From a checkpoint of a small transformer trained on Wikipedia.
Size: 8 layers, 6 heads of 64, 11.5M parameters.
Architecture: RMSNorm before and after each block, no biases in attention or MLP.
Training: 868M tokens, 6624 steps.
MLP neurons of a small language model. Each row is named by its layer, matrix (gate and up: input weights) and neuron, and shows model dimensions 16-143. Each number is 50 + 10 x the weight over its row's rms, rounded and kept within 0 to 99. A neuron's up and down rows have the sign that makes its largest values positive.
After each neuron's rows, "fires on" lists the tokens most often at its 100 highest values on Wikipedia text that the model never trained on. A number after a token or word is its count.

L5.gate688:49 50 59 44 43 46 41 63 33 41 48 34 74 56 42 68 38 68 50 60 61 57 56 45 35 63 45 38 49 39 54 44 60 54 57 44 63 66 68 68 40 38 55 38 57 55 59 44 37 49 55 40 29 56 42 45 53 43 48 54 71 47 32 41 47 49 28 61 60 45 42 58 46 48 64 43 45 58 40 52 39 44 44 56 41 47 35 34 47 38 46 51 54 56 45 45 34 53 53 45 42 52 61 36 54 41 46 40 65 56 52 48 28 35 52 58 47 62 59 51 34 54 39 41 58 28 57 57
L5.up688:55 46 55 62 54 30 83 59 54 51 69 42 55 42 38 37 43 69 40 43 43 53 70 54 26 52 47 52 55 56 58 47 56 53 48 46 46 46 64 60 57 59 59 54 48 42 49 42 25 50 44 38 54 33 51 53 32 43 58 59 77 53 64 53 50 45 53 67 36 52 56 51 60 54 40 47 45 41 52 45 55 39 54 48 77 53 62 48 61 54 55 47 55 37 58 32 74 41 53 64 40 42 43 47 42 69 57 32 43 67 58 47 50 42 56 59 37 47 45 39 39 38 63 50 38 54 55 54
fires on: "re" 66, "Res" 7, "is" 6, "ra" 6, "ass" 5

L5.gate622:44 52 45 48 45 46 57 31 38 41 23 68 40 52 33 51 39 59 49 67 45 63 29 51 51 54 47 47 65 31 40 39 57 51 55 50 41 39 59 37 53 31 48 54 51 43 44 37 43 32 68 51 57 62 56 44 47 42 43 63 45 52 55 53 43 61 50 50 49 59 56 26 43 58 55 63 50 57 59 60 45 56 71 41 48 47 36 53 41 48 36 46 55 69 66 35 43 46 40 50 40 49 56 51 44 44 37 48 52 55 44 52 62 28 49 49 58 37 52 66 43 68 36 55 45 55 48 49
L5.up622:61 29 67 64 55 51 48 45 52 62 44 41 36 43 45 30 48 44 51 61 63 46 63 42 48 37 65 51 50 47 30 54 52 33 56 67 40 47 40 53 58 55 39 44 53 33 37 43 57 55 78 47 57 61 57 46 54 56 47 44 52 46 69 53 61 49 57 34 37 53 49 54 61 45 52 49 54 35 48 46 38 48 52 42 57 29 42 53 66 59 62 46 35 51 47 70 58 57 54 30 44 35 51 44 40 37 59 58 63 50 48 50 73 49 42 49 48 55 37 47 41 51 53 67 68 32 41 51
fires on: "-" 33, ":" 17, "r" 11, "| " 6

L5.gate981:56 51 49 45 72 55 30 45 52 43 41 60 81 60 46 53 37 54 49 57 56 58 49 43 53 59 55 54 63 37 45 48 59 63 41 51 60 57 66 40 36 44 45 42 48 55 56 69 24 66 36 56 47 56 37 30 54 62 35 45 60 52 41 52 63 49 51 69 51 49 68 62 54 41 42 45 43 50 40 61 44 62 56 58 35 55 54 63 67 47 44 40 31 53 45 61 50 31 48 41 68 45 46 49 44 42 54 67 75 47 43 40 52 34 38 52 52 42 56 36 46 44 50 53 65 52 54 38
L5.up981:38 48 48 37 59 35 73 39 55 48 64 60 46 62 46 41 57 49 40 32 68 45 66 49 40 40 45 45 42 63 26 66 37 63 53 46 62 33 54 45 49 30 61 53 64 63 55 48 49 51 50 49 50 50 46 63 56 50 48 64 51 58 67 43 53 40 51 58 49 52 40 55 64 55 55 52 48 58 43 48 49 47 54 42 48 57 59 65 45 55 42 49 58 44 67 52 57 46 50 54 55 48 57 53 63 50 55 59 49 46 59 56 42 43 55 52 68 52 58 58 52 69 84 40 32 59 68 59
fires on: "i" 22, "es" 14, "i " 7, "La" 6, "Bi" 5, "bi" 5

L5.gate721:37 49 63 46 56 47 50 49 52 41 57 66 50 76 61 54 61 51 42 56 53 53 62 42 60 50 40 41 54 53 39 59 57 68 45 62 52 44 37 55 33 70 42 59 50 52 44 44 50 44 43 31 41 47 49 58 54 37 65 56 47 68 43 63 38 51 58 69 58 64 33 47 39 65 59 48 44 39 48 46 34 39 52 26 39 49 42 42 48 43 55 44 48 46 61 62 57 35 27 45 48 53 25 50 43 48 44 59 63 56 40 57 41 50 55 53 47 47 47 50 42 64 57 56 43 46 49 37
L5.up721:61 57 36 51 53 36 50 54 43 40 54 52 52 57 39 43 54 36 48 35 42 55 61 62 44 54 40 65 41 31 50 57 50 65 39 63 68 40 54 49 50 48 51 51 71 54 58 59 56 24 54 37 41 35 74 47 45 36 41 42 56 53 45 44 52 60 44 58 64 47 52 60 61 45 39 50 47 51 51 58 56 50 61 53 35 37 49 53 40 36 34 76 42 45 46 60 57 47 35 40 39 58 64 35 40 34 46 39 34 52 63 64 59 41 60 46 70 63 39 58 39 40 54 58 58 65 49 50
fires on: "ch" 23, "(" 16, "ign" 7, "fr" 4, "itch" 4, "es" 4

L5.gate615:52 58 47 49 49 37 32 50 44 38 34 50 44 56 57 43 45 51 50 52 37 45 57 56 54 53 39 54 43 38 48 53 52 40 45 38 54 48 58 48 57 49 42 48 52 55 64 68 40 46 65 55 37 31 28 56 57 38 41 33 58 50 47 41 50 41 34 60 40 53 52 34 35 40 53 33 61 51 41 49 65 40 52 48 57 57 54 30 59 59 57 37 61 48 55 50 42 54 68 53 67 39 41 64 25 41 67 49 48 52 44 59 51 52 61 40 40 49 35 37 49 54 43 27 77 50 40 56
L5.up615:63 47 46 66 50 43 41 40 59 54 56 39 75 25 64 32 19 42 54 53 52 41 74 50 50 68 42 74 63 43 64 58 46 61 48 50 51 51 54 34 37 67 44 53 51 35 59 41 39 48 49 53 56 68 49 34 54 64 43 70 55 57 67 57 58 46 52 33 47 61 62 61 54 52 54 48 48 31 61 55 59 59 51 59 35 58 52 45 36 52 43 42 49 57 49 66 54 47 55 57 48 65 54 44 41 53 53 51 36 47 30 49 55 55 59 53 63 41 60 49 47 63 46 59 48 41 71 54
fires on: "syn" 14, "os" 11, "appro" 10, "pre" 10, "ad" 8

L5.gate322:49 34 48 63 67 39 51 55 59 52 39 47 26 48 51 69 43 42 69 53 50 53 44 39 51 60 35 46 50 40 32 43 40 57 37 41 56 47 48 44 44 61 37 54 32 32 24 44 55 34 48 50 63 58 70 35 58 46 56 59 60 45 53 45 65 46 37 46 50 68 46 62 63 46 32 31 52 47 50 45 46 62 36 58 59 35 52 49 51 59 54 44 60 53 38 51 65 38 40 48 60 50 50 42 51 53 43 55 68 70 49 60 44 62 41 43 51 44 45 55 42 54 50 54 49 53 47 21
L5.up322:52 44 56 54 58 53 47 62 48 62 40 46 62 45 47 54 31 52 35 42 45 52 50 54 81 47 48 31 47 38 53 71 56 58 48 56 55 48 57 36 63 58 32 56 45 42 45 32 36 53 54 51 53 62 58 42 58 52 72 46 54 62 50 46 52 50 42 37 49 46 47 42 64 40 35 57 53 63 34 62 52 53 52 52 34 36 45 48 55 38 49 53 62 45 45 44 29 55 53 31 69 47 43 58 47 45 39 58 54 27 51 30 71 43 45 64 45 54 53 48 40 58 54 65 59 49 50 29
fires on: "-" 19, "South " 18, "G" 9, "West " 6, "Eastern " 5, "First " 5

L5.gate344:57 46 44 54 35 46 59 60 64 60 49 49 71 42 60 66 50 47 42 62 38 37 43 58 65 55 58 41 52 39 54 67 58 41 55 65 60 50 47 56 39 40 65 62 49 57 46 39 52 41 36 48 53 51 49 60 66 59 59 50 56 54 59 54 58 42 31 48 59 45 53 57 35 57 53 37 41 60 42 52 42 50 41 51 50 52 57 46 30 46 41 58 51 45 38 42 53 43 72 42 36 45 35 75 47 55 56 49 57 42 52 39 42 59 23 45 44 47 51 31 57 65 38 54 55 42 39 42
L5.up344:51 31 82 48 25 39 64 50 41 54 46 52 52 35 42 49 68 40 70 55 36 50 58 60 58 51 43 67 48 41 37 64 54 40 57 38 56 51 44 53 57 58 61 54 66 47 37 33 48 46 59 41 43 57 61 54 46 65 55 47 47 31 53 37 39 50 57 33 59 26 41 45 64 65 47 42 42 53 57 48 45 45 35 44 36 66 48 51 58 60 45 38 66 50 77 66 61 59 61 56 44 51 39 69 54 81 52 54 71 50 44 64 65 66 53 36 48 45 58 39 57 45 35 45 54 54 34 61
fires on: "olog" 36, "arch" 6, "mechan" 6, "cre" 5, "Organ" 4, "onom" 4

L5.gate185:44 44 35 58 61 46 51 59 47 61 44 58 37 60 55 40 50 72 49 44 60 50 54 56 50 52 50 43 51 62 50 56 41 57 37 33 52 46 48 50 45 54 62 36 63 39 48 36 35 30 57 47 70 47 50 43 50 55 52 43 62 40 56 42 44 45 53 58 46 33 45 53 65 39 45 57 42 61 52 59 63 38 57 29 44 47 59 53 52 44 32 28 50 49 57 48 53 48 41 45 59 64 53 55 62 50 45 50 53 41 49 43 44 32 45 41 37 47 70 49 47 73 56 61 57 62 46 56
L5.up185:60 64 47 47 60 59 49 41 58 51 61 37 45 47 58 50 37 40 45 54 43 46 45 57 50 52 37 60 68 65 37 61 59 25 39 63 55 61 28 52 58 59 48 54 41 64 33 52 42 47 66 44 51 41 64 43 44 46 48 47 59 49 55 36 54 56 48 46 51 43 59 48 42 41 60 53 39 42 26 22 56 47 52 65 52 48 40 43 36 59 46 45 59 81 56 52 35 46 69 50 47 55 56 52 71 51 38 58 57 35 52 51 57 49 52 61 40 52 32 36 36 59 74 41 56 64 47 51
fires on: "sh" 21, "Sh" 16, "| " 9, "g" 8, "dev" 6

L5.gate467:52 48 66 31 36 42 41 58 36 42 41 67 53 56 29 55 53 69 42 53 50 61 57 51 38 55 46 53 62 76 55 48 58 52 47 39 59 54 64 54 57 58 61 34 53 36 56 66 57 43 65 42 44 53 36 59 51 42 52 42 27 60 60 48 56 42 54 40 49 46 38 52 47 42 55 53 52 63 61 46 66 63 33 55 49 60 48 33 65 57 56 58 53 58 42 52 54 57 42 43 40 50 51 58 36 41 36 63 48 44 60 34 58 54 84 52 41 55 52 52 58 51 55 43 56 41 63 53
L5.up467:71 69 57 48 73 40 66 34 50 52 61 41 31 48 43 50 50 70 50 64 65 29 56 48 47 43 53 49 46 37 63 56 39 46 46 51 52 46 59 62 31 60 40 39 48 45 56 54 52 52 38 37 39 54 60 38 60 32 53 37 46 57 53 69 38 51 57 39 43 53 65 38 34 56 39 43 69 55 65 50 59 48 50 40 38 62 59 65 44 62 75 42 44 64 49 71 44 54 51 48 42 66 51 61 40 51 47 47 43 64 51 55 65 49 37 54 35 52 58 37 50 46 43 35 47 78 54 56
fires on: "\n" 28, "man" 17, "mis" 8, "- " 4, "vis" 4, "im" 4

L5.gate939:51 57 54 54 48 46 48 70 45 37 44 56 60 53 51 47 53 36 72 56 66 60 50 32 37 47 52 58 60 37 38 44 39 45 54 63 34 27 41 46 28 66 40 45 37 53 64 34 53 48 40 50 67 35 32 33 30 70 43 50 59 35 45 59 58 59 34 59 56 45 64 60 43 56 32 42 43 52 48 62 66 58 51 43 54 31 49 52 33 51 33 57 58 69 37 49 47 47 65 31 36 36 56 46 46 58 50 49 54 48 48 38 53 54 52 45 40 58 54 51 56 57 53 57 65 64 49 54
L5.up939:39 46 43 40 53 39 35 33 54 49 42 35 61 58 49 34 52 54 48 43 60 48 47 43 55 60 53 47 52 63 60 58 47 49 44 49 50 54 43 62 49 39 57 46 47 48 50 60 63 48 66 38 60 62 53 39 50 49 38 52 60 62 54 36 36 52 65 54 57 50 52 57 52 41 39 40 40 46 37 69 57 57 38 57 48 38 46 36 55 72 57 62 38 46 41 27 66 28 48 53 45 67 41 61 36 37 50 41 60 60 52 62 47 51 43 43 76 44 47 55 54 42 44 45 56 69 51 49
fires on: "in " 42, "in" 21, "|" 21, "of " 7, "National " 4